{"d_mlp": 1536, "vocab_size": 18563, "init_std_up": 0.0246, "init_std_down": 0.00482, "optimizer": "muon_variant", "beta1": 0.95, "schedule": "wsd", "decay_shape": "pow", "final_lr_fraction": 0.0, "seq_len": 1024, "doc_mask": false, "steps": 9537}
MLP neurons of a small language model. Each row is named by its layer, matrix (up: input weights) and neuron, and shows model dimensions 256-351. Each number is 50 + 15 x the weight over its row's rms, rounded and kept within 0 to 99.
A block is one neuron, or neurons of one layer that tend to fire together. After each block is what it responds to, as a language model described it from the Wikipedia text at the highest values.

L7.up821:29 57 55 63 69 34 43 20 57 67 53 56 52 49 49 40 53 40 44 46 34 30 62 46 23 90 44 63 55 64 49 20 53 60 70 46 27 61 48 33 50 54 50 71 43 36 51 62 50 43 64 36 59 20 33 38 60 34 40 44 77 41 35 66 51 55 60 50 52 63 52 23 66 37 45 45 55 28 21 66 37 75 58 78 53 61 51 53 62 66 31 23 64 60 80 42
Infobox field labels

L10.up506:65 54 50 60 64 36 52 46 67 59 68 59 60 54 42 77 40 49 54 44 24 27 32 48 62 28 49 64 29 68 54 58 48 22 44 77 43 39 41 68 51 42 76 42 42 45 15 43 46 31 55 58 43 67 79 61 20 54 41 48 45 25 44 20 41 20 48 51 49 25 39 38 38 54 71 40 55 45 44 64 56 56 63 62 62 41 70 77 51 34 59 59 43 60 53 56
L10.up816:61 43 73 48 48 28 64 70 46 55 78 41 47 27 50 79 21 66 61 52 33 32 40 22 72 04 67 68 35 39 37 38 75 55 50 75 42 66 43 54 45 69 59 55 44 18 27 63 34 64 63 60 68 66 52 53 25 34 38 48 46 56 47 39 35 35 72 33 56 28 69 47 22 58 48 32 66 32 34 53 74 50 56 61 37 68 49 76 51 53 73 13 33 48 35 77
L10.up1279:29 68 63 77 38 55 46 51 45 51 47 71 44 53 40 70 61 31 36 50 80 54 59 77 49 29 52 45 36 60 38 44 82 43 86 86 38 74 56 64 52 26 76 33 20 50 63 82 91 54 42 24 44 62 55 71 39 72 32 60 61 45 21 16 54 26 57 71 52 35 30 39 41 38 50 68 42 38 47 55 64 52 84 43 65 55 48 61 36 54 78 55 18 50 66 58
L10.up1283:93 61 54 21 69 54 77 42 36 68 53 61 61 61 55 59 56 67 59 65 55 64 63 41 26 28 52 85 44 58 57 61 31 56 51 72 42 57 55 50 66 53 44 37 56 52 47 60 49 56 36 55 42 76 53 46 34 42 29 28 41 56 54 50 51 33 18 54 49 57 67 69 72 73 53 21 45 54 32 28 57 62 84 40 60 47 56 53 38 77 49 21 62 50 67 73
Before-a-date slot

L6.up171:44 42 73 49 53 36 06 47 69 48 58 68 70 61 18 67 22 44 58 38 52 47 43 35 42 50 51 57 56 64 44 62 63 41 65 47 84 45 77 65 40 41 29 53 53 60 36 33 49 50 48 51 00 26 45 58 47 41 48 77 67 60 46 73 22 51 60 44 61 50 48 47 31 45 34 41 54 47 31 41 65 56 42 56 48 51 63 60 75 35 29 67 20 30 57 59
L6.up183:50 37 53 23 78 41 59 38 63 62 36 60 60 45 60 30 76 38 27 23 47 67 77 51 40 38 43 55 28 36 61 23 48 51 55 52 52 70 53 64 47 28 19 47 64 51 72 47 36 37 30 59 45 56 33 39 47 51 35 53 56 47 60 22 64 42 58 51 45 74 61 58 38 48 41 68 62 40 81 46 32 55 77 58 85 63 49 57 75 35 27 40 07 56 54 62
L6.up265:41 56 41 77 57 45 56 44 57 66 42 29 59 40 35 50 33 25 58 48 25 53 45 17 60 31 54 72 44 59 53 61 36 63 65 41 42 51 42 45 37 51 41 28 39 27 82 32 52 61 49 32 59 70 70 57 48 47 48 67 53 73 46 76 45 26 50 55 53 47 39 57 60 53 36 47 27 59 42 33 49 34 69 42 67 71 38 57 62 42 50 19 46 56 49 42
L6.up436:71 54 53 52 45 81 91 44 51 62 41 35 75 70 35 58 77 50 64 62 36 58 14 45 62 55 34 66 43 75 58 36 56 40 73 59 50 52 57 86 35 61 57 11 58 29 62 53 28 19 48 53 45 62 63 45 43 55 92 66 54 45 58 38 70 42 33 37 52 50 87 47 22 67 58 60 61 57 77 46 51 54 46 27 35 50 45 29 38 43 45 54 37 46 62 52
L6.up515:26 66 57 65 77 57 30 40 57 59 43 44 40 52 36 52 41 34 35 54 46 43 55 49 60 70 42 42 38 36 49 10 57 14 77 45 32 72 54 48 44 53 02 46 64 36 47 49 39 61 54 29 52 64 46 74 43 55 39 63 64 59 62 31 66 48 72 47 47 56 64 38 31 62 56 72 39 65 80 77 14 64 41 44 43 54 34 75 64 57 30 65 51 32 82 69
L6.up654:52 38 26 57 22 88 34 50 80 40 43 49 35 62 72 72 57 32 54 44 47 62 40 60 31 24 72 45 10 32 26 37 63 74 52 50 41 35 19 69 31 62 53 71 35 53 63 40 44 52 19 34 61 62 51 62 53 26 51 34 46 69 22 17 35 59 71 42 29 68 48 39 48 51 46 67 55 50 40 64 44 55 45 52 46 58 32 33 38 42 56 63 39 59 66 65
L6.up666:48 61 71 38 53 61 52 59 55 41 39 41 56 43 39 63 44 44 47 39 56 33 25 21 66 39 52 51 34 39 44 34 51 65 55 73 37 60 48 75 47 44 61 31 52 56 38 68 48 45 83 46 40 82 56 54 70 47 56 60 64 88 48 28 55 25 74 38 36 64 51 60 42 53 46 39 44 30 54 43 76 35 46 52 70 48 56 61 76 41 73 42 44 42 29 56
L6.up674:67 61 34 50 68 45 67 40 50 59 57 41 82 55 66 71 58 23 55 22 65 80 52 55 30 64 76 69 37 52 62 41 41 68 56 42 69 54 45 64 33 60 71 28 39 54 73 48 33 55 45 35 55 48 56 67 30 40 72 58 49 47 46 55 60 59 75 57 38 49 63 56 52 62 67 37 32 33 38 12 30 57 36 58 50 54 73 44 60 43 60 57 13 84 65 71
L6.up774:43 47 34 40 55 49 38 59 38 49 70 64 44 60 73 35 47 43 65 51 16 62 59 34 47 60 30 66 44 58 72 33 52 36 73 51 58 31 40 65 53 63 02 50 36 58 77 61 50 27 51 74 47 49 70 60 56 36 63 62 50 51 46 50 49 33 78 74 49 53 42 51 43 52 32 38 44 40 38 64 52 42 54 50 31 32 22 55 36 78 54 53 47 49 49 82
L6.up944:60 60 55 68 59 27 62 92 53 63 67 44 56 49 32 85 75 46 45 53 54 69 85 46 51 38 65 79 39 50 68 56 36 54 52 34 51 40 37 44 31 54 30 59 10 57 54 19 55 34 36 56 16 63 62 57 40 51 39 33 56 54 43 28 76 70 62 25 21 53 55 75 45 50 40 43 80 58 57 33 56 43 58 47 61 46 40 37 25 46 42 42 39 63 52 30
L6.up970:81 50 42 67 58 51 38 36 48 67 51 29 90 55 17 31 54 29 49 31 49 48 54 44 42 43 54 46 15 51 49 41 74 42 64 32 44 54 41 65 53 43 54 46 58 49 47 20 74 74 52 35 69 70 45 57 47 66 47 56 62 78 59 33 24 45 67 53 56 43 54 22 55 30 49 65 63 42 80 65 58 62 67 65 83 34 59 55 45 35 53 49 47 83 30 47
L6.up1009:59 53 68 66 71 41 31 59 46 29 55 60 49 48 21 59 71 36 66 53 29 36 61 41 55 61 60 56 64 57 30 46 66 39 40 37 52 65 26 35 47 59 43 40 39 44 89 40 73 51 30 58 37 62 46 78 54 54 45 44 52 51 56 44 46 62 18 44 53 59 61 65 54 47 54 71 59 84 66 29 82 57 45 35 59 55 44 53 33 46 41 34 72 56 65 65
L6.up1114:73 56 36 47 89 70 42 46 41 40 46 54 39 43 31 73 71 67 49 27 43 51 71 40 38 52 46 54 57 72 42 50 59 72 61 48 42 32 58 75 51 65 45 51 12 61 64 60 45 58 39 60 52 68 31 52 60 40 59 59 73 30 45 47 66 71 36 47 51 41 53 55 40 50 41 63 32 38 62 29 45 10 35 63 72 62 45 55 64 54 46 30 36 54 35 47
L6.up1289:54 60 53 45 47 47 43 66 67 65 43 61 74 39 49 78 34 63 56 27 35 18 52 72 30 44 48 46 57 38 56 47 50 53 54 76 52 44 43 45 56 26 52 49 24 62 63 42 37 61 67 28 41 42 56 50 33 65 57 36 48 42 14 49 50 39 62 42 71 51 43 24 64 35 54 69 63 56 57 35 67 56 59 77 36 47 78 39 50 43 40 75 44 89 40 66
L6.up1346:23 87 48 48 57 58 40 33 64 52 62 54 36 61 64 49 77 48 60 59 58 53 66 53 36 27 38 52 64 75 50 34 39 32 66 72 37 27 54 46 35 83 71 50 52 25 51 43 39 24 66 34 58 76 60 47 55 31 85 33 46 29 64 22 70 42 34 43 41 54 56 59 35 40 47 54 55 37 31 42 64 65 69 39 50 37 54 47 34 89 37 15 45 33 73 34
L6.up1366:65 26 55 43 62 26 27 53 46 55 50 72 65 40 20 40 61 49 47 51 53 42 63 53 32 48 83 57 58 28 53 60 41 57 56 47 48 63 53 64 47 25 48 56 74 87 48 29 35 50 60 42 23 61 65 39 27 43 48 69 68 41 21 46 45 43 53 50 34 45 35 81 32 64 38 57 97 26 67 59 41 71 30 58 72 53 86 78 02 49 47 59 04 75 53 81
Time quantity/date lead-in

L6.up87:68 34 32 60 66 59 47 56 46 32 56 55 36 37 29 64 55 41 57 63 55 65 70 54 99 63 32 57 53 60 22 57 60 55 52 79 25 42 47 78 65 71 74 57 44 46 57 58 55 49 69 52 56 44 49 43 59 48 43 46 62 45 27 57 50 42 66 37 56 66 33 36 39 42 73 47 70 25 34 67 59 50 31 62 43 29 79 49 51 68 53 42 37 70 15 55
L6.up136:49 36 62 85 59 75 43 57 50 45 49 77 75 65 33 42 73 50 50 43 27 42 65 52 56 70 42 32 40 35 65 49 63 49 52 50 60 62 59 73 50 47 33 32 53 43 49 41 55 58 44 28 69 52 44 61 49 53 67 44 21 40 49 73 69 30 52 49 57 40 28 64 39 43 61 46 56 36 39 68 26 96 42 77 42 29 31 59 45 71 47 74 54 57 61 22
L6.up249:65 44 43 38 50 59 34 51 48 44 44 75 43 24 23 49 64 59 58 53 48 36 34 42 68 31 27 58 71 78 51 68 46 62 44 56 40 65 42 45 44 65 65 44 23 24 59 49 47 45 44 47 57 84 63 71 90 43 29 63 51 17 64 49 41 29 27 39 47 34 54 66 50 54 67 18 40 51 38 53 29 47 47 49 54 52 55 53 46 57 56 45 40 66 45 48
L6.up311:48 41 67 69 35 69 55 47 35 64 54 64 53 27 36 25 52 62 39 19 41 55 59 36 40 46 40 45 52 53 20 34 39 48 55 57 33 60 61 65 55 62 66 40 49 34 65 32 71 43 36 70 60 67 41 54 43 50 62 34 46 39 49 37 41 69 53 31 52 46 14 31 29 27 55 52 54 35 42 49 42 42 29 41 32 68 52 70 63 55 61 59 43 71 59 34
L6.up451:31 50 15 46 62 72 55 74 41 58 32 77 72 73 45 53 29 34 29 62 52 62 51 41 70 56 59 51 53 46 60 69 71 40 47 64 27 38 32 52 49 46 31 66 28 97 43 40 36 56 49 67 57 45 58 48 42 62 34 38 39 46 47 46 63 40 64 32 29 62 65 45 46 72 60 67 55 32 63 62 37 53 61 64 36 53 43 54 44 69 70 42 48 53 76 60
L6.up475:38 35 34 52 44 51 36 46 51 51 65 62 48 50 58 49 51 47 28 49 59 52 51 73 32 71 54 41 60 49 45 49 21 53 42 45 47 56 57 52 14 65 62 34 39 55 27 43 67 47 68 40 47 84 34 67 47 50 57 46 32 72 46 59 46 44 44 59 74 46 35 40 37 58 46 39 36 62 66 49 56 78 34 80 65 31 45 68 49 45 57 60 73 21 53 54
L6.up497:57 65 32 56 60 53 36 42 35 66 53 40 31 32 32 38 42 48 71 53 64 71 52 58 57 66 46 50 75 66 20 81 44 46 38 47 45 74 56 44 34 50 28 39 57 40 55 41 83 64 53 54 38 62 54 53 55 38 63 60 39 17 91 69 45 42 41 54 31 41 43 46 47 16 53 37 30 54 54 46 47 87 39 54 52 40 62 51 31 51 73 54 39 52 30 61
L6.up696:44 39 52 27 37 37 67 38 41 82 69 57 50 63 28 45 23 40 42 52 57 61 54 37 41 44 30 63 68 38 43 51 22 56 31 63 52 56 35 42 47 47 75 71 62 39 44 53 41 52 41 23 43 55 48 46 23 35 71 29 60 59 94 50 62 72 42 18 60 38 42 42 66 37 52 62 60 63 58 36 69 52 63 59 45 63 40 40 55 53 42 62 40 45 41 33
L6.up748:63 40 52 57 58 66 25 62 39 64 72 55 45 60 58 53 52 44 35 55 64 59 55 56 57 57 48 48 54 59 22 44 50 48 51 99 43 44 79 99 26 51 49 59 66 54 57 43 28 47 45 67 34 76 55 77 41 40 72 66 52 68 65 40 31 64 54 59 39 64 43 60 57 18 84 23 46 45 32 69 55 79 52 56 61 48 40 47 60 52 68 41 64 74 52 47
L6.up975:50 72 39 35 39 57 48 53 36 21 63 38 42 41 42 45 57 57 73 47 67 41 39 64 32 52 37 57 61 52 52 78 68 38 44 57 41 61 56 26 51 46 61 54 64 63 30 29 51 49 45 38 29 73 41 37 81 35 50 49 50 75 56 81 48 66 48 46 33 53 47 87 56 53 44 38 49 51 53 39 23 39 63 79 36 54 41 54 33 45 30 43 49 71 61 49
L6.up1005:61 62 49 63 73 58 62 43 47 39 44 72 65 66 38 66 61 63 50 86 36 80 51 36 64 64 57 46 48 28 25 46 42 53 33 58 38 35 14 51 55 67 60 71 27 67 29 57 40 56 45 61 44 54 72 55 57 35 49 31 41 51 44 25 79 16 40 42 54 44 47 35 28 56 76 56 61 19 32 48 58 57 43 64 57 58 38 54 38 64 48 45 65 51 54 64
L6.up1007:55 58 31 57 58 52 38 55 33 53 39 70 66 29 54 47 44 68 67 48 59 44 59 41 65 38 34 40 45 63 75 63 65 57 48 35 63 58 77 61 48 59 81 50 49 61 45 23 54 60 47 27 76 57 49 58 53 53 33 43 34 28 41 40 51 51 55 69 60 61 54 44 54 50 47 50 34 72 42 46 68 70 47 60 55 23 49 67 40 80 47 36 47 54 75 51
L6.up1073:67 56 43 54 46 54 34 47 40 27 45 50 68 41 53 37 50 37 36 71 55 65 62 67 38 51 40 12 57 73 55 47 24 64 30 75 69 30 32 65 53 57 41 53 66 49 26 43 05 64 52 90 73 58 43 49 47 25 47 59 46 62 29 28 47 50 62 41 44 63 39 44 68 27 64 27 37 45 21 53 64 48 11 61 46 43 47 58 52 77 54 73 47 76 32 25
L6.up1102:59 64 44 49 55 64 55 39 48 47 19 48 25 22 71 32 67 58 44 48 69 35 51 76 48 63 46 43 43 55 72 39 33 58 36 48 41 61 45 42 66 49 46 33 64 42 71 44 86 41 45 34 56 78 60 58 60 19 71 46 16 58 54 36 37 29 85 42 55 36 37 68 55 48 48 69 55 96 52 78 56 45 34 55 67 56 64 74 49 73 70 43 64 51 50 28
L6.up1173:70 54 53 42 59 77 58 61 55 45 61 54 66 30 47 74 34 99 71 32 65 62 73 46 56 29 65 52 61 37 40 30 32 56 71 29 38 85 54 56 53 38 60 62 50 74 53 41 50 46 54 55 45 46 28 56 22 66 58 52 16 40 71 20 70 36 30 85 38 80 47 54 42 29 35 46 75 40 40 27 59 51 35 45 34 28 47 44 40 55 57 56 67 31 65 44
L6.up1331:62 60 32 50 62 40 31 27 31 53 75 43 41 23 58 29 52 41 83 69 87 41 69 25 49 72 33 48 52 46 38 66 40 52 51 59 52 44 28 48 62 58 21 38 66 56 29 23 60 60 60 69 59 48 45 84 65 45 43 34 16 54 64 69 52 46 12 36 40 68 59 62 55 67 52 43 27 38 30 48 72 73 47 30 67 47 47 36 62 57 68 51 66 62 71 46
Final piece of names

L7.up1325:61 38 52 26 29 33 25 44 44 28 22 46 79 47 42 47 41 57 60 44 73 43 59 37 28 42 59 47 45 35 41 45 62 52 71 28 55 43 05 64 30 49 61 36 49 34 27 58 52 49 71 44 49 53 66 52 59 53 25 63 48 44 22 19 40 41 62 33 30 74 53 39 51 75 22 45 56 55 55 62 70 45 53 40 54 46 24 71 70 60 42 46 35 65 57 46
Time-expression openers

L6.up159:52 54 53 48 57 33 56 45 52 58 49 55 45 32 36 86 52 37 16 56 52 36 55 39 16 60 80 46 90 55 47 38 31 42 45 51 41 42 58 53 52 53 49 41 41 45 69 65 85 53 64 52 54 44 38 48 28 48 48 81 39 41 71 73 21 52 62 54 35 44 50 45 57 41 66 65 61 50 43 48 61 64 42 62 25 35 44 38 57 77 77 41 56 39 33 67
L6.up230:39 60 36 58 56 63 70 56 56 60 55 24 22 38 44 32 49 61 39 21 67 33 73 40 20 62 54 31 87 74 31 66 39 53 80 50 37 34 59 77 56 50 57 51 53 24 32 42 47 42 25 45 50 58 39 37 70 38 95 69 54 20 42 43 59 44 50 66 40 51 61 22 50 37 39 51 65 58 47 50 20 59 35 40 18 53 57 55 38 81 67 48 47 77 60 47
L6.up419:79 53 65 17 82 32 54 38 32 74 47 57 53 61 50 50 59 52 41 61 34 26 49 56 13 59 56 27 50 64 34 56 27 66 41 38 49 41 56 85 45 48 38 32 40 69 49 44 52 38 78 52 51 41 57 42 44 11 37 56 72 38 49 37 43 54 52 23 58 49 55 56 53 30 42 32 75 54 55 55 59 38 40 44 58 54 32 79 43 48 61 59 62 51 55 47
L6.up485:50 65 55 66 46 26 70 21 38 47 41 58 49 30 42 52 66 39 36 74 49 53 52 46 42 24 48 34 36 48 51 72 41 27 56 27 62 42 58 43 54 27 30 71 43 49 37 47 56 80 68 56 53 54 49 60 24 55 68 43 10 54 64 50 52 61 64 58 56 80 59 64 41 64 81 37 73 87 42 78 42 54 68 54 45 52 63 57 57 29 73 66 39 74 60 79
L6.up504:63 33 43 26 30 31 60 50 67 49 53 35 38 30 45 54 30 50 37 37 34 41 73 37 47 39 69 28 62 60 57 61 56 45 65 29 40 60 36 27 35 58 70 76 64 43 12 15 25 67 52 51 48 28 52 31 53 24 86 49 45 46 57 61 50 37 43 50 47 39 39 23 49 34 59 34 51 45 56 30 58 53 77 36 52 55 64 64 52 55 26 94 58 47 22 64
L6.up614:35 41 69 44 60 67 45 53 63 50 44 38 47 55 57 67 56 67 62 38 39 31 40 45 18 11 50 52 66 68 35 57 57 74 52 28 47 43 52 24 67 48 38 61 39 40 49 33 65 55 79 57 65 29 91 60 53 39 53 65 54 60 72 65 37 43 73 46 38 21 39 76 33 40 72 82 81 39 32 47 18 43 55 72 60 53 66 49 17 48 59 63 53 44 77 26
L6.up728:57 41 13 43 67 39 71 61 42 24 56 30 30 33 24 44 58 49 33 45 38 61 45 26 59 92 09 50 58 65 68 30 54 50 50 40 55 42 45 76 45 86 62 45 36 51 59 62 61 63 60 34 54 51 47 64 39 43 52 38 54 39 41 59 54 46 60 69 56 62 69 55 32 43 68 52 56 48 47 52 47 33 62 19 46 70 41 44 54 40 68 28 64 30 89 40
L6.up753:53 30 52 46 42 61 30 33 62 48 61 43 75 32 54 59 62 68 36 41 25 38 60 54 48 50 48 61 70 61 51 45 65 25 24 36 30 43 53 57 55 43 64 72 54 58 75 47 45 34 41 18 62 46 19 44 63 50 80 37 61 72 70 54 58 49 47 34 09 64 69 56 55 42 62 53 42 26 36 46 17 25 33 53 56 28 73 56 55 66 41 56 34 65 42 34
L6.up1067:67 49 45 66 29 13 40 45 51 35 56 38 43 51 51 56 80 56 29 40 30 48 52 39 38 57 83 35 32 58 20 39 48 42 28 36 70 63 70 57 50 89 67 39 65 40 40 71 39 14 62 49 36 41 61 36 43 47 53 55 48 47 37 44 42 44 52 79 52 42 44 62 52 60 68 56 37 70 34 45 27 73 59 72 53 62 44 53 27 82 47 52 40 43 48 37
L6.up1081:54 57 45 79 47 50 40 10 48 42 50 80 39 57 53 34 60 57 45 37 68 58 64 57 40 51 22 35 42 57 37 47 59 61 60 32 33 50 29 47 64 71 59 62 61 47 33 45 30 34 56 53 74 71 61 34 51 38 61 27 38 57 73 52 12 70 49 25 53 52 46 57 39 20 57 31 30 44 40 33 01 42 41 63 80 43 63 60 38 53 51 50 37 81 54 60
L6.up1174:50 65 62 31 68 80 35 44 59 30 27 46 43 42 73 70 45 31 36 60 42 43 24 32 44 67 41 31 63 40 34 64 67 55 56 56 22 69 43 37 41 69 38 45 49 38 36 36 38 56 29 38 60 63 43 59 58 49 48 59 76 59 46 64 58 40 31 51 48 63 65 62 75 64 42 61 47 14 64 22 45 67 56 45 69 53 49 37 22 57 39 44 34 60 50 43
L6.up1176:43 58 29 51 39 54 43 46 81 26 82 12 67 58 36 76 72 55 72 47 34 61 62 66 47 50 48 39 76 44 25 55 25 63 72 49 45 59 66 62 47 54 89 56 18 28 18 54 46 39 72 35 61 54 42 51 40 58 58 20 54 40 51 32 54 57 40 37 12 67 72 45 77 41 63 44 22 25 17 54 69 43 68 73 57 54 53 55 42 55 38 59 54 66 56 68
L6.up1203:66 71 51 72 50 69 16 34 67 63 67 67 38 56 46 54 77 26 55 26 66 38 48 34 48 63 35 18 65 61 45 76 40 56 36 31 66 51 22 66 07 31 40 43 27 38 38 39 63 63 43 45 67 32 42 41 45 48 54 51 43 58 73 19 61 48 45 63 59 68 55 50 54 27 58 51 38 54 42 67 40 59 48 57 58 65 49 70 64 51 65 44 62 16 49 37
L6.up1275:50 47 61 52 26 48 51 65 49 52 43 56 54 33 53 45 59 62 54 53 63 40 66 56 25 77 69 27 74 61 26 57 52 44 39 25 43 33 46 40 61 74 35 69 71 56 34 51 21 69 79 49 52 33 44 51 50 59 53 43 28 79 52 58 43 63 54 53 32 35 42 30 83 51 72 45 55 78 45 31 29 58 26 47 72 76 49 69 30 60 37 37 50 41 50 58
L6.up1425:34 65 66 60 29 65 53 46 32 50 56 99 48 55 30 72 56 59 33 36 87 45 65 43 55 52 36 51 81 53 50 77 55 46 47 73 60 52 41 47 30 59 35 60 63 41 47 82 53 65 30 24 48 64 72 66 52 53 52 56 67 63 65 25 49 39 53 45 50 55 61 61 44 22 58 71 32 26 40 27 56 72 57 39 22 71 58 56 29 59 36 41 28 55 66 57
L6.up1446:40 52 58 60 48 40 42 42 42 53 88 56 64 42 32 47 60 26 39 45 70 36 57 66 62 31 33 42 39 59 60 52 32 57 54 47 51 58 61 49 53 50 61 66 28 29 58 44 50 65 52 53 57 54 38 58 42 38 62 47 65 11 38 48 25 38 46 56 58 61 74 63 63 50 48 52 38 11 46 64 55 48 58 54 48 43 45 64 31 55 45 47 54 40 54 40
Infobox field names

L10.up678:66 41 24 37 42 55 16 33 50 54 40 51 49 53 75 67 39 39 89 46 47 58 62 47 25 42 35 50 33 37 40 34 06 15 63 47 59 67 78 56 49 61 62 78 47 30 45 42 57 81 33 39 25 64 60 59 54 42 42 60 42 39 39 59 55 45 50 72 31 29 37 39 46 31 43 65 27 34 48 25 37 60 33 52 69 33 31 51 15 51 60 29 39 72 66 60
L10.up1091:37 49 35 53 25 49 40 64 35 73 35 62 46 47 27 62 52 29 57 32 83 41 58 54 75 43 32 52 81 29 59 47 44 55 50 53 59 29 36 48 40 62 54 54 57 66 55 22 56 43 42 37 30 55 34 14 80 21 44 67 61 49 67 57 52 48 40 60 29 48 48 50 47 31 59 28 60 68 42 36 70 50 52 43 42 65 60 62 68 43 35 37 46 58 54 50
L10.up1107:40 69 48 51 59 59 72 23 68 51 59 57 65 37 49 31 59 62 69 41 72 55 70 38 49 57 06 40 39 51 32 61 62 44 56 65 50 70 68 64 71 66 63 53 41 60 48 70 38 49 67 24 51 54 42 60 37 54 73 38 44 39 40 45 43 66 52 38 36 59 42 45 53 35 57 39 42 29 46 46 28 36 63 67 62 59 63 84 61 80 60 50 60 40 24 47
L10.up1282:45 58 85 32 76 38 34 71 49 78 50 45 70 80 58 35 33 40 37 55 51 59 51 54 51 59 37 49 64 58 54 58 66 55 68 47 51 48 45 57 30 61 58 29 21 48 66 66 71 71 71 56 60 59 61 51 54 50 55 55 48 62 50 73 23 50 46 54 56 59 53 65 70 38 43 51 32 32 27 27 46 47 47 65 64 53 47 40 30 48 72 49 67 29 47 56
Infobox and table labels

L7.up641:64 50 57 64 50 62 18 54 41 51 71 48 47 37 62 79 74 50 54 43 68 61 58 51 60 94 74 49 45 56 44 68 39 49 40 45 51 47 41 75 15 39 45 46 40 68 52 47 51 47 79 58 57 38 59 76 55 81 42 86 39 47 39 38 61 48 57 58 66 45 33 60 25 32 69 50 83 52 49 36 62 56 33 59 24 42 58 34 55 79 41 58 43 66 60 37
Unit-completing tokens

L10.up198:43 58 59 49 73 41 76 27 32 34 65 62 36 57 22 42 22 45 16 45 59 62 45 50 26 66 65 44 78 48 35 46 39 58 55 35 39 47 52 39 52 36 67 52 59 53 40 56 55 62 11 65 59 60 81 43 32 60 35 52 39 88 58 58 20 61 47 42 30 34 51 54 54 19 63 54 60 50 34 79 29 32 60 65 42 43 49 42 47 67 39 63 68 48 41 42
L10.up301:72 55 46 43 48 39 59 41 47 23 32 73 34 16 38 48 42 53 31 88 79 49 40 55 26 40 53 52 58 30 50 53 43 62 55 51 39 61 25 45 37 50 63 45 43 36 58 41 29 15 53 52 46 47 88 40 28 82 52 44 45 67 62 58 69 56 47 23 32 22 35 28 36 43 51 45 30 80 49 57 42 61 65 73 63 93 45 50 58 57 44 59 56 80 51 50
L10.up804:70 52 50 23 41 48 37 55 28 38 63 30 46 32 26 48 23 49 27 67 41 59 43 35 15 50 43 54 27 52 48 44 48 57 66 57 47 38 45 61 57 52 63 54 44 26 64 58 46 60 44 64 59 56 23 29 46 28 29 50 35 48 42 38 44 36 43 52 53 87 36 51 87 62 58 47 73 72 43 50 78 65 31 57 79 76 19 32 67 44 71 73 60 60 36 58
L10.up956:49 43 79 30 72 42 56 47 36 09 47 51 56 39 49 35 81 51 42 63 67 56 48 51 36 56 53 46 57 46 30 49 34 48 33 81 36 46 52 46 22 51 59 58 52 74 32 60 36 26 54 41 62 25 47 64 25 61 47 66 69 64 54 45 38 40 68 58 32 77 71 60 62 50 55 31 53 49 15 82 60 63 64 71 63 22 51 41 77 53 47 59 36 35 43 33
Possessive apostrophes and table-row starts